Part of a small language model's weights.
Architecture: LayerNorm before each block, learned positions, biases, tied embeddings.
MLP neurons of a small language model. Each row is named by its layer, matrix (down: output weights) and neuron, and shows model dimensions 16-143. Each number is 128 + 24 x the weight over its row's rms, rounded and kept within 0 to 255.
After each neuron's rows, "fires before" lists the tokens most often just after its 100 highest values on Wikipedia text that the model never trained on.

L8.down604 [137 147 169 125 137  96  93 138  91  89  95  93 176 133 166  81 113 163 130 117  82 146 120 167 111  73 138 147  88 123  84 153  98 136 110 141 106 135 121 132 168 118 105 128 132 105 104 143 133 136  94 124 147 166 145 130 112 132 107  95 121 131  95 129 151 129 111 117 113 134 141  99 122 141 156 127 130 147 113 131  87 157 196 155 135 102 133  84 149 161 108 144 103 160 138 159 117 109 104 167 129 114 150 110 148 103 101 125 117 134 118 136 169 154 123 137 129 105 118 127 134 100 132 127 136 181 147 130]
fires before: "ed", " to", " by", "oin", " for"

L2.down362 [166 105 122  98 110 124 116 148 160 145 144 135 120 136 105 125 129 157 165 105 108 172 119 151 180 107  76 125  81 100 114 121 123 170 127 162 163 136 150 153 148 121 168 123  74 131 105  99 135 173 126 131 109 129 117 140 131 149 136  92 144 151 132 117 101  91 123 122 133 132 112 104 128 134  98 128 102 127 110 151 125 130 121 124 119 131 143 139 168 136 131 169 106 136 105 192 143  94 119  82 123  93 150 169 150 121 139 129  98  71 165 178 149 125 129  80 100 113 156 140 103 143 118 120 152 166 132 136]
fires before: "-", "o", "an", "ac"

L5.down633 [164  87 133 122 140 117 169 138 116 120 134  93  94 137 162 136  94 136  91 116 160  98 153 144 142 113 102 137 150 121 184 145 165  88 142 102 106 145 109 141 119  97 126 161 136 148  87 129 133 107 123  99 170 141 158 151 134 128 124 112 120 110 144 123 106 160 123 104 109 154  96 119 144 101 126 109  85 173 147 184  96 146 116  98 135 162  87 101 141  97 147 157 139 149 131 154 100 114 100 132 135 140 132 123 165  96 109  94 112 110 104 114 129 159 126 147 123 119 102 117 159 149 160 178 152 136 131 140]
fires before: "6", "0", "8", "7", "3", "4"

L9.down33 [ 93  78 180 125 118 115 109 137 143 154 110 143 137 144 123 145 118 155 138 126 160 132  91 106 159 152 122  53 136 133 124 114 119 129 150 129  93 150 120 108 153 135 155 121 144 134 119 141 149 156  97  97  90 128 162 104 115 130  86 101  91 134 135 102  87 105 129 145 127  98 151 112 151 112 155 113 132 135 164 156 110 120 153  99 170  89 108 169 108 115 118 120 145 170 185 134 111  94 149 145  89 112 136 115 186 150 149 120 125 136 127 124 156 126 136 147  91 117  91 142 135 120  64 135 107 173 105  94]
fires before: "|", "|---|---|---|---", " |\n", " ", "%", " |"

L11.down434 [154 122 137 135 135 138 151 135 136 150 108  94 117 139 113 143 164 153 109 140  83 122 127 119 141 165 139 145 127  78 117 143 116 147 109 131 137 100 133 137 126 108 126 121 149 133 126 151 120 115 107 137 105 157 150 105 107 102 127  75 109  98  94  86 183 122 118  90 131 119 161 124 136  94 147 125 114 147 108 140 130 100 101  96 112 146 116  95  96 153 110 111 119 113 123 110  94 117 123 184 132 132 108 137 160 105 157 122 120 111  91 121 153 135 151  94 175 170 124 157 155 139 161 152 134 108 117 152]
fires before: "0", "6", "7", "1", "9", "3"

L2.down599 [146 134 127 110  62 136 151 146 140 108 134 166 119 112 117 117 149 134 135 136 116 168 139 120 151 104 104 157 103  94  92 104  97 175 149 111 124 162 112 173 111 166 155 122 151 137 139 123 140 130 167 128  99 154 113 130 137 125 147 130 131 130 118 113 135 119 178 121  89 129 148  99 122 124  94 106 163 132  88 116 144 107 157  92 137 136 141 136 130 111 149 134 137  89  76 167 114  97  87  80 175  83 121 138 105 114 152 126  68 109 144 139  79  99 178 111 126 141 105 132 147 144 159 133 159  86 134 138]
fires before: "-"

L8.down358 [155 104 152 106 101 109 144 131 176 127 136 116 119 135 125 131 129 127 157 146 143 141 111 180 161 108 121 142 103 112 127 132 128  94  49 162 102 154 106 122 128 130 119 167 138 116 125 102 141 141 105 147 140 144 103 154 104 130 154 175  90 131 110 130 102 143 102 126  86 167 155 121 153 120 132 117 144 125 165 114 160  88 138 172 113 132 166 109 102 145 120 150 160 132 143 132 123 132 129 118 166 124 134 157 127  93 117 117 106 131 117 115 151 178  74  34 123 155 121  81 112 141 165 119 109 127 126 125]
fires before: "==", "===", "In", "A", "The"

L11.down719 [139 124 153 113 160 106 146 194 123 127 122 115  85 113 122 168 157  97  83 102 161 119 164 124 110 113 125 132 151 131 125 107 145 138 166 130 130 150 123  99 113 137 134 113 159 147 118 154 176 128 166 180 145 154 152 109 110 146 125  97  70 156 153 123 112 102 155 169 127 147 132  78 144  89 149  86 136 102 153 101  95 100 154 169 112 104 155 124 118 146 123 138 119 163 108 125  78 126 131 160 159  99 108 118 128 140 101  89 125 108 100 135 120 131 130 116 149 130 158 123 113 121 137 130 128  96 126 130]
fires before: " |", ".", ":", " -", "one"

L2.down216 [161  83 147 131 114 121 184 126 139 110 112 147 130 116 124 138 143  98 124 119 169 141 129 124  98 146 147 125 142  67  79 154  99 133 124 162 148  81 118 100 108 121  98 146 129  89 132 110 106 124 120 121 156 167 125 102  71 221 127 129  84  89 136  98 117 131 104 132 119 130 113 113 147 111 159 120  83 111 158 138 132 123 137 106 125  87 131 124 143 123  95 157 121 141 108 129 114 141  97 134 109 146 127 100 102 128 108 118 155 104 118 134 155 151 131 138 104 129 146 162 117 151  97 177 143  79 140 150]
fires before: "2", "1", "3", "5", "4", "ly"

L6.down621 [141  87 149 118 139 155 150 151 124 128 190 110 122 137 114 161 101  78 147 147 140 145 107 129 131 130 152 158  96 133 137 103 155 164 140 166 104 125 133  99 120 133 112 141 136 128  94 149 138 130 120 132 153 105  90 108 113 129 158 123 141 108 143 143 100 134  99 139 127 136 133  75  96 144 130  99  82 164 168 200 140 152 128 151 122 188 116  89 115  86  91 142 106 127 162 130  97  99 130  97 116  85 169  85 134 108 132 114 111 151 158 123  85 146 144 108 146  98  84 170 114  99 104  80 136 142 156 144]
fires before: "5", "3", "0", "1", "6", "4"

L2.down337 [147 145 107 159 112 140 142 166 127 144 116 166 139 156  42 108 109 168 159 116  90 159 162 169 178 103 110 101 103 108 128 178 104 158 146 165 128 190 142 101 102 150 126 102 150 116 124 115 162 113 124 145 107 150 108 148 156 103 135 158 174 103 142 114 139  99 143 151 171 112 104 157 118 131 104 113 104 115 145 132 113 168 175 144 116 141  92 122 119 151 122 164 135 140 136 135 132 109 107 117 162  85 118 161 135 140 142 138 151 123 159 129 135 126  89 147 178 130 118 129 139  89  96 102 154  81 102 101]
fires before: "-", " |", "or", "s", "ional", ":"

L10.down224 [130 144 143 136 112 109 133  91 178 114 118 113 125 171 127 137 141  88 160 131 126 136 117 160 125 136 151  92 134 150 153 146 120 109 143 136 109 118 116 102 140 129 135 143 149 135 115 120 160 150 140 151 103 123 150 135 112 156 109  87  84 182 140 127 138 119 136 114 162 112 113 135 142 122 182 132 129 100 149 153 111 165 110  87 116 105 160 136  93 158  88 120 112 150 151 152 128 104  91  72 180 124 143 157 157 129 153 167 112 108 108 164 161 152 173 148  97  84 131 151 169 102  93 111  86 158  97  90]
fires before: " ", " |", " n", "5"

L6.down28 [150 111 174 146  86 116 120 152 115 164 107 158 116 120 147 111 145 113 116 131 124 115 132 134 157  83 120 107 123 128 131 145 109 121 116 146 105 130 150 132 113  79  94 106 109 115 101 128 129 178 121 144 174 147 134 145 106 132 139 173 130 127 183 132 136 153 149 117 157 118 134 156 122 125  99 125 139 139 118 129 133 158 160  73 136 159  87 164 158 117 118 101  74 133 147 119 123  56 116 112 126 163  90 145 123 114 130 114  86 117 154 103  98 118 133 128 165  72 118 133 122 153 135  98 132 117 141 116]
fires before: ",", " |\n", "g", "\n\n", "\n", "resent"

L8.down91 [148 125 154 172 158 112 150 128 142 139 102 159 134 107 161 114 119 161 120 182 147  79 148  94 147 136 146 142 144 113 131 103 118 149  94 145  60 121  62 140 178 144 160 147 132 117 123 123 166 126 107 135 157 144 129 117 144 120 106  97 112 184 136 121 134  96 146 156 114 119 129 105 152 131 124  98 164 100 134 120 117  94 170 142 142 107 153 133  97 176 122 126  90  80 137 124  77 121 111 144  99 109 128 157  90 130 102 123 158 125 145 134 121 137 127  79 126 141 163 126 119 129 157 122  97 190 124 190]
fires before: " ", " |\n", " |", "2", "1", "0"

L5.down53 [117 116 163  74  92 111  86 103 122 132 133 138 125 149 147 111  98 130 148 105 141 144 128 116 129  98 133 121 154 138 104 106 100 154 152 104 112 151 101  85 139 150 101 176 131 126  94 103  83 115 144 149 150 140 154  97 155  75 134 126 172  89 136 174  73 129 141 121 121 130 121 132  96 135 116 142  90 125 111 191 134 116 161 139  94 163 143 145 136 119 165 116 139  94 168 142 155 131 174 111 122 130  95 156 148 160 108 118 121 127 137 129 144 139 107 114 116 154 140 184 104 164 138 135 119 109 102 158]
fires before: "ed", "s", "ing", "ers", " in", "er"

L6.down155 [125 137 148 107 154 120 132  90 108 109 100 108  99 148 137  80 148 167  58 123 152 142 171 143 137 151 134 141 127 171 112 120 130 121 144 155 130 138  89 140 133  79 125 134 147  96 117 117 108 147 124 146 132 138 106 121 147 141 149 110 122 162 123 176 118 129 125 147 116 130 161 103 116 138 129  64 127 126 105 142 187  99 172  85 109 118 128 133 121 162 104 149 133 145 158 142 140 142 116 148 141 111 127 121 126  87 127 148  83 142 139  99 141  97 137 119  98 159  78 176 131 109 150 102 141  88 109 119]
fires before: ",", "s", " and", " |", ".\n\n", "."

L7.down1 [161 181 169 110 155  84 127 156 168 168 126 112 101 124 150 111 127 150 179 124 146  46 129  94 116 169 137 116 116 116 138 137 126 175 113 134 117 135 104 138 151 108 148 129 148 108  94  83 157 100 134 140 138 102 124  99 121  67 110 102 112 122  89 143 128 112 141 161 134 137 132 106 105 145 144 123 151 145 125 136 118 150 144 129 130  89 131 174 143 142  91 107 105  88 157 160 114 105 111 135 154  96 132 143 114 122 145  97 117 132 159 153 110 137 107 154 139  99 132 116 111 149 132 122 147 143 120 175]
fires before: " ", " to", " in", " for", ".", " by"

L2.down329 [132 143 124 114 104 132 134 122 156 174 118  92  81 100 126  87 140 114 138 112 165 115 110 140 138 150 107 114  94 144 129 146  88 135 134 152 139  80 142 123 151 113 128  79 155 124 156 134  82  96  79 125 112 156  74 157 165 121 161 160  81 167 121 171 131 135 126 145  59 129 174 136 132 170 147 177 154 159 140 129 113  92 146  98 104  97 103 111 122 126 127 186 137 113 139 102 106 148 107 141 119  80 147 137 140 132  84 136 143 161 102 100 146 141 170 128 127 147 124 126 120 158 155 119 118 121 170 106]
fires before: "ulation", "p", "ed", "e", "s", "her"

L6.down606 [121 145 135 146 121 113 104 131 139 185 133 141  95 172 163 110 129  56 147  88 127 116 112 141 163 163 100  87 139 127 132 131 129  95 108 139 147 141  81  99  87 151  95 141 141 127 130 124 125 109  97 126 100 108  89 147  92 104 142 148 151 163 158 125 127 132 154 156 142 126 135 142 121 137 118 116 138 142  85 151 159 148 127 115 100 137  76 150 129 102 129 110 170  97 121 170 124 127 131 112  83 108  83 129 131 101 132 127 128 166  98 114 145  97 170 116 124 147 144 154 107  96 126 131 121 164 124  99]
fires before: " ", "0", " .", "2", "3"

L6.down379 [ 99 124 120 141 131 128 149  94 151 124 113 121 139 105  84 135 126  83 134 115 110 136 127 135  96 140 154  94 104 121  93 123 142  97 105 145 140 157 143 128 153 128 109 160 148 103 105 152  81 142 109 145 102 147 108 119 144 135 130 117 104 101 179 132 135 131 135 144 145 127 126 123 137 121 138 123 159 145  74 140 146 153 121 113  96 116 128 131 101 148 116 127 113 136 127 116 134 133 136 122 117 150 152 131 140  94 150 102  67  92 163 136 128 144 149 121 134 109 103 108 152  87 130 159 130 157 115 119]
fires before: " ", " .", ".", "r"

L5.down216 [121 149 125 121 114  85 116 133 137  72 119 106 116 108 112  83 102 119 108 118 136 125 224 137 120 150 121 161 127 121 131 107 120 114 160 129 142 146 126 130 137 121 119 157 148 168 135 117  87 153 121 144 149 137 125 147 149 102 136 154 163 102 117 133  94 132 115 118 141 138 103 110 137 111  82 112 132 102 128 119 148 112 106 129 133 134 168 166 116 149 155 122 143 112 104 119 135 149 158 117 145 134 115 129 122 186 129 143 113  77 132 145 121 166  81  95 131  81 130 109 121 152 125 121 148  98  83 141]
fires before: " ", ",", "es", "2", "0", "9"

L7.down417 [118 116 123 131  92 123 131 103 159 117  88 130 150  80 138 106 123 150 151 124  96 110 149  93 140  94 142 123  74  78  76 124 131 118 184 124 103 117 123 144 155 114 135  92 126 133 106 151 144 127 130 106 103  95 150 117 148 117 119  90 116 146  94 135 140 160  92 132 122 147 105 137 116 125 139 145 128 109 139 160 161 128 139 131 118 112 165 102 130 117 154 119  99  97 173 168 155  62 133 105 121 138 188 128 113 132 146  99 129 130 140 174 136 150 144 128 149 145 132 107 135 117  82 142 112 130  97 127]
fires before: "5", "0", "9", "6", "2", "8"

L9.down107 [131 153  92  95 129 107 150 106 115 108 150 122 174 155 170 155 140 150 195 126 126 115  85 145 112 133  98 123 121 140 149 159 115 121 125 144 108 123 151 121 147 145 150 110 139  99 141 109 123 109 126 102 179 134 154 131 181 144 159  96 135 159 144 116 144 132 137 107 123  81 153 130  65 132 117 118 121  97 125 130 111  95 151  85 117 119  85 133 135 140 136 117  94 117 140  94 131 107 116  89 108 129 129 120 159 106 113 138  93 153 130 145 120 128 120 109  98  94  85 127 123 168 124 123 133 147 156 132]
fires before: ",", ".", ".\n\n", " in", " on", " "

L7.down594 [140 157 126 163  97 146 147 200 112 117 155 120 122  77 153 110 144 134 117 143 162 122 118 158 183  98 153 152 115 150 104 129 105 182  95 155 139 118 161 139 127 140 131 122 132  79 101 124 127 100 127 162 143 131 131 113 136 145 114 129 141 126 147 120 156  95 160 159  94  96 131 141 103 135  94 125 150 147 148 182 109 107 146 117 124 121 128 124 144 138 113 187  95 117 146 126 153 140 103 125  99 127 138  85 120 118 124  93 124 141 122 111 125 136 158 106 124 121 130 106 153 138  93 124 121 123  99 137]
fires before: " ", " |", "or", "00", "ud"

L5.down597 [131 101 151 148  90 125 119 150 135 137 116 123 109 144 152 129 170 118 117  81 121 137 112 149 124 133 135 101 120 156 108 121  88 114  93 100 135 134 145 133 157  98 113 135  99 134 161  94 123 123 156 125 199 102 159 142 111  85 114 175 136 112 137 114 116 114 163  79 149 140 128  95 150 117 115 129 166 120 132 144 162 117 147 151 128  70 130 136 138 142 122 157 128 100 167 172 104 114 158  88 119 156 111 130  90 137 119 182 114 114 128 106  89 109  98 115 150 118  90 155 123  89 118 136 135 105 135 145]
fires before: ",", " |\n"

L10.down709 [151  96 113 141 211 156 128 128 112 143 148 156 165 147 128 159 133 112 161 135 130 151 114 151 143 108 102 123 126 104 116 124 120 137 112  79 144 146 162 152 130 101 140 137 125 134  97 128 114  86 134  93 123 113 158 127 153 108 122 142 126 143 113 146 139 125 100 134 149 117 111  98 111  96 160  92 107 108  93 140 103 177 200 125 107 129 162  76 144  98  95 118 104 167 151 158 122  97 127 107 133 104 124 115 135 160 150 126 143 146 136 155 102 129 113 105  62 152  63 142 131 157 133  89 138 109 129 142]
fires before: "0", "2", "1", "4", "3", "199"

L8.down193 [100 113  94 118  95 138 106 112 177 132  93 142 111 157  95 123 146 118  80 115 135 160 120 115 120 177 138 116 103 102 129 137 122 114 155 123 126 123 149 119 104 136 159  80 126 146 126 125 135 126 148 143 103 166  93 147  77 101 124 122  94 134 137 118  74 110 153 127 121 109 156 140 149 138 151  96 131  75 119 176 109 124 150 128 162 132 171  96  92 143 103 141 139 152 109 184 151 173 129 156 166 110 128 136 142 146 152  92 137 112  89 168 136 101 137 165 141  98 141 141 126  91 138 107  85 141 108 104]
fires before: " |", " ", " |\n", "}"

L7.down179 [164 183  92 159 129 104 111 156 174 143 133 132 147 144 101 115  91 101 119  95 131 126 106 125 119 106 127 145  99 115 152 143  73  97 144 108 178 107 100 152 140 113 150 133 136  95  89 112 154 110 100 173 153  58 146  96 126 118 148 130 119 152 165 109 119 140 120 124 108 125 155 125 176 150 150 149 159 140 100 142 137 141 110 138  95  82 119 158 140 146 115 129 136  71 167 144 123 146 143  88 159 118 167 104 132 107 138 109 105 100 143  94 134 117 120 138 126 104 126 142 121 119 134 129 126 112 143 123]
fires before: " ", " |", ";"

L2.down666 [158 121 173 144  81 148 152 101 105 108 188 154 109 135 133 121 140 102 159 125 131 168 163 122 150 101  99 154 117 128 119 134 121 169 138 114  99 140 151 115 107 128 130 108 121 179 114 133 102 134 151 112 153 134 128 119 159 153 138 123 134  99  68 153 108 153 182 119 154 109 110 157 120 111  80 105 160 117 140 136 137 123 109 118  99 119 131 133 137  79  77 156 165 111 114 115 121 121 150 100 123  99 144 135 124 126 133 103 121 145 137 119 133 141 170  98 140 113 154 152 132 150 137 111 109 133 126 174]
fires before: "-", "="

L6.down526 [102  92 106 166 133  98 124 112 163 138 111 105 137 131 159 136 141 154 144 140 101 169 115 135  98 122  98 167 149 148 117 140 119 124 111 157 106 112 127 133 188 133 107 135 169  82 145 132 154 167 168 113 132 129 161 108  57 109 102 115 109 139 163 102 108  66 164 172 111 138 132 141 185 136 132 133 140 130 119 113 132 155 109 138 118 103  91 119 102  80 132 120 118 107 121 148 120 178 113 135  87 138 107 138 174 112 130 123 114 110 142 123 141 162 136  94 128 127 139 128  77 124 104 116  81 133 200 144]
fires before: ",", "2", " |\n", "i", "E"

L7.down259 [174 129  99 144 136 124 143 131 146 118  77 136 112 136 139  98 114 141 140 135  95  89 151  84 161 107 133 153 135 121 114 115 131 109 103 120 172 105  58 120 117 136 104 151 134 116 119 110 157 149  95 127 117  89 130  98 136 146 166 107 113 104  84 123 130  89 122 131 131 144  88 110 142 196 186 156 135 141 141 139 139  80 144 168 122 103 147 141 153 142 111 111 155 110 102 135 117 155 152 123 139 116 138 135 133 147  83 130 111 147 138 149 138 110 120 138  77 117 110 104 131 114 116 162 127 131 108  83]
fires before: " ", " —", "-", ".", " −"

L2.down221 [ 87 120 104  93 103 130 146 138 115  72 140 121 126 123 127 141 137 112 133 118 112 168 149 122 143  83 134  95 150 125 135 148 127 160 154 118 125  95  83 101 113 128 158 112 119 113 120 127 136  92 171  89 132 135 106 159 116 143  75 129 149 143  90 109 164 119 100 138 121  98 144 106 143 161 118 168 173 109 139 130 119 138 100 106 100 148 164 144 105 101 144 153 146 126 101 140 216 128 158 137 123 168 141 134 127 114 120 124 168 116 141 155  62 123 130 126 142 112 151  89 197 175 119  61 100 151 140 133]
fires before: " |", " |\n", ":", " J", "a", "an"

L6.down684 [155 135 121 120 104 107 131 120 151 126  95 138 139  98  92 164 157 116 121 135 137 127 147  74 120 120  78  92 113 152 116 104 113 138 130 120 130 170 155 140 112 122 103 110 102 113  58 144 121 121 100 108 144 160 115 172 126 132 139 104 117 171 127  78 181 120 122 150 117 136 122 140 119 128 162 121 123 130  90 170 151 188 102 116 105 174 126 134 140 125 121 140 109 150 140 137 145 160 131 140 124 110 160 130 136 134 144  88 133 112 168 120 136 123 122 143 135 113 138 100  87 118 102 123  92 144 143  83]
fires before: " |", "%", "8", ")", " |\n"

L9.down539 [136 113 153  78 125 108 134  70 122 133 139 125 110 147 136 126 171 134 154 123 128  96 139 142 151 148 124 186 132  75 117  72 192 123  74 140 113 134 157 156 186 132 140 130 105 113 130 109 170 127 114 108 135 139 117 153 148  97 155 137 103 122 144 139 145 155 122 141 132 108 172 132 121 134 119 134 124  94 154 145 151 113 115  92 127 104 116  98 138  95 118 137 131 118 132 157 175 107 153 122 140 117 125 143 109  79 152 121  96 129 131 111 117 155 154 108  94 130 128 142 102 113 173 176 133 108 142 149]
fires before: ",", ".", ".\n\n", " in", " ("

L9.down208 [145  90 134 134 158 162 126 116 100 118 111 113 107 139 105  91 118 164 132 178 161 100 156 130  97  94 125  94 166 153  72  85 156 145 133 132 109 129 158 139 112 144 128 115  94 128  89 127 129 123 139 137  75 124 123 178 136 102 137 170 172 106 123 114 126 138 154 128  71 187 133 137 122 119 172 149 114 161 137 138 140 120 143 126 126 156 153 127 154 109 143 110 152 145 123  91 143 140 120 140 169 129 136 138 163 157 110 102 161 144 101  92 119 150 163  91 115 112 158 136 123 180  78 122 142 117  97  75]
fires before: "ed", "s", "es"

L6.down135 [103 117 101 172 110 100 107 133  89 170 112 129 109 134 121 106 120 131 114 106 153 108 132  88 122 113 146 129  95 154 107 174 140 125 136 174 142 145 133 149 108 148 119 112 157 144 121 143 102 132 200 164 113 118  92 121 142  85 146 135 139 182 122 109 116 108  92 134  88 124 116 135 148  93  86 125 165 157 128 140  99 158  98 112 112 165 100 131 138 162 124 150 143 104 157 125 172 129 124 131 134 121  88 136  83 137 142 118 121 140 143 120 100 133  74 104 149 113 130 136 131 125 141 167 122 124 126 127]
fires before: " ", "a", "res", "re", " to", "ed"

L6.down509 [155 158 109 161 162 111 167 123 115 133 138 132 136 135 113 106 132 107 150  97 118 122 129 177 100 123 136 150 108 128 119 126 154 112 118 140 105 130 170 148 149 109 121 167 106  89 117  60 125 121 127 109 177 128 122 158  98 162 184 115 104 132 118 121 137 139 102 138 110 112 139  86 113 130 112  94 133 128 124 133 169 128 135  88 120 137 144 158 173 128 132  84  98 107 118 139 176 135 127 161 130 126 127 184 109 150 102  99 112 123 146 121  93 130 111 150  99 147 119 191 130 106  88 135 143 107 127 164]
fires before: ",", " |\n", "ens", "en"

L2.down698 [121 134  85 108  85 123 127 121 104 146 112 123 145 116 120 112 121  88 153 122 162  80 159 126 141 133 111 103 139 134 118 145 166 141 169 179  98 102 147 111 136 123 105 155 129 138 156 150 129  93 153  95  80 123 134 137 144 114 110 136  93 141 149 122 153  95  79 123  90 107 150 140 151 123 133 135 176 139  97 171 104 120 117 140 170 162 109 137 124 123 107 124 110 100 142 125 140 121 136 101 120 125 133  95 135 165 148 152 150 114 123 111 137 137 118 128 168 142 122 151 138 120 119 151  70 128 164 135]
fires before: " ", " (", " in"

L2.down326 [152 191  72 155 137 108 103 133 167 145 127  93 147 159 154 105  99 100 168 133 146 163 142 129 162 105 118 171 134 129 167 138 132 145  82 129  95 137  97 123 144 169 160 125 128  77 127 135 115 133 111 151 122 145 141 152 117  80 159 141 113  72 139  85 138  89 133 115 118 136 168  90 104 128 139 126 136 151  89  95 148 110 153 125 146 139 142 119 130  91 129 163 131 116 103 135 117 160 103 148 129 146 136 136 101 119 181 114 115 139 108 128 141  98 107 106 129 117 137  53 110 122 167 123 117  96 144 113]
fires before: "==", "In", "The"

L7.down557 [167 139 109 133 134 102 159  94 120 125 140 135 117 153 124  98 150 110 108 135 158 124 134 137 120 148 142 137 147 184 147 150 122 120 106 140 113  90 119 107 147  63 146 177 151 101 117 115 105 144 130 138 138 126 144 159 128 126 149 106 119  93 110 111 151  97 112 165  95 114 133  88 101 117 157  81 109 121 158 147 137 129 120 132 129 138 146 127 157 134 103 140 129  84 132 147 127 180 126 147 105 145  95 116 178 134 125  88 105 144 159 110 153 153 125 101 103 132 120 144 110 131 132 119 107  75  78 152]
fires before: " |", " and", " |\n", " (", " |\n\n", " –"

L10.down704 [174 146 135 110 109 117 171 113 136 124 110 150 118 141 155  79 130 142 104 183 148 136 141  80 113 163 131 174  80  79  99 103  91 137 131 132  82 104 140 124 126  88 152 147 159 127 127 146 158 131  85 134 135 184 113  99 150 147 111 102  87 174 140 121 123  88 144 118 152 123 118 149 142 117 142 116 110 114 143 112 136 164 167 144 168 137 118 141 140 128 129 130 169 108 192 128 138  94 119 158 132  89 162 136 129 144 122 140 147  82 107  66 129 107 109 132  97 123 143 108 109 117 175 122 103 125 136 110]
fires before: "|", " |", " |\n", "|---|---|---|---", " m"

L6.down110 [144 140 116 128 108 130 174 167 119 115 156 124 144 127 122 148 130 120 171 143 147 105 128 124 161 130 124  99 113 139 153 143 133 156  97 120 134 146 141 127 144 118  92  95 152 125 117 128 132 111 145 155 133 151 112 130 118 117 159 183  81 104  89  94  75 110 131 142 122 156 149  77 138 129 126  77 144 134 160 111 133 112 115 139 144 171 126 139 124 150  93 170  84  99 131 101 127 157 118 173 123 151 153 121  89 132 168 154 113 163 116 121 170 133  79  82 132 137 118 104 110 142 150 100 129 124 132 127]
fires before: "=", "==", "===", "S", "G"

L6.down374 [144 135 123 122  96  74  85 100 153 158 145  93 155 158 123  95 128  80 151 112  90 134 151 142 106  59 125 134 162  85 131 117 121 119  82 133 134 144  99 134 110 144 146 124 134 159 102 126 156 133  79 138 144 139 115 139 106 146 159 103 175 111 128 105 144 162 114 142 155 142 103 107 117 103 148 178 146 169 121 167 127 151 104 149 124 111  77 142 150 145 128 122 106 114 179 173 120 118 100 127 125 135  86 138 146  96 104 105  78 124 127 146 107 123 155 182 129 151 109 173 137  89 154 101 148 106 122 164]
fires before: " ", " the", "y", " as", "ing", "|\n"

L10.down603 [153 152  96 120 156 117 134  99 115 130 106 107 133 189 141  94 128 172 158 135  96 132 139 166 154 152 106 121 150 143 129 133  82 123 127 101 115 104 120 109 172 110 140 145 148 115 122 120 115 111 118 106 135 120 130 149 122 109 114 125  99 114 126  98  96 178 102 125 118 108 127 124 120 129 117 134 130 119 143 146 118 158 150 136 111 151 114 116 125 175  89  75 143  87 121 166 122 136  98 136  67 117  96 160 130 144 105 122 140 169 116 143 132  79 146 145 150 157  89 126 152 115 112 152 159  98 113 149]
fires before: "ed", "ing", "er"

L9.down164 [140 117 129 105 132 154  87 119 156 133 156 166 124 158 140 103 100 123 135 158 115 140 119 130 141 123 118 148 129 101  72 116 122 140 136 123 140 111 127 142 111  96 115 150 126 129 117  94  64 146 105 114 178 104 119 102 116 146 176  98 128 147 155 105 113 120 145 169 101 131 137 124 108 104 212 132 154  96 132 117 133 145 122 141 142 150  99 148 117  87 142  90 115  98 148 130  82 156 140 155 184 117 165 120 138 153 183 107 118 131 131 118 134 139 125 127  85 100 137 171 154 116 112 111 116 171  79 130]
fires before: " ", "m", " ."

L5.down513 [ 75 148 113 126 117 125 160 131 104 114 133 134 161 138 114  69 143 104 128 113 146 145 136 109 102 161 146 139 148 141 152  72 140 134 161 100 118  98 123  71 128 130 134 106 103 120 127 195 124 108 110 169 104 176 166 129 110 135 117 122 120 151 100 117 122 142 153 106 156 125 142 126 113 100  92 108 104 140 123 107 129 169 133 124 118 105 117 118 177 110 150 119 143 127 137 148 115 199 122 154  81 105 131 119 131 147 138 143 147  99 196 180  99 125 114 121 133 149 155 138  89 138 163 129 128 120 151 140]
fires before: " ", "0"

L11.down0 [109 179 111 167 154 110 167 111 125 143 120 143 111 119 131 179 108  89 157 109 115 130 148 103 135 134 147 122 139 128 120 136 120 135  97 139 156 134 159 140 155 152 127 113 123 128 138 137 142 144 123 120  97 131 133 211 113 165  75 114 124 186 124 151 132 131 137 129  87 107 115 142 106 120 133 143 122 116 171 100 134 130 137 112 141 118 114 166 146 118 115 117 110 133 104 143  95 123 113 104 165 132 139  88 134 106 120 102 192 168 188 109 137 133 121 118 104  70 141 145 139 137 154 135 129 117 129 139]
fires before: " ", " L", " N", " —"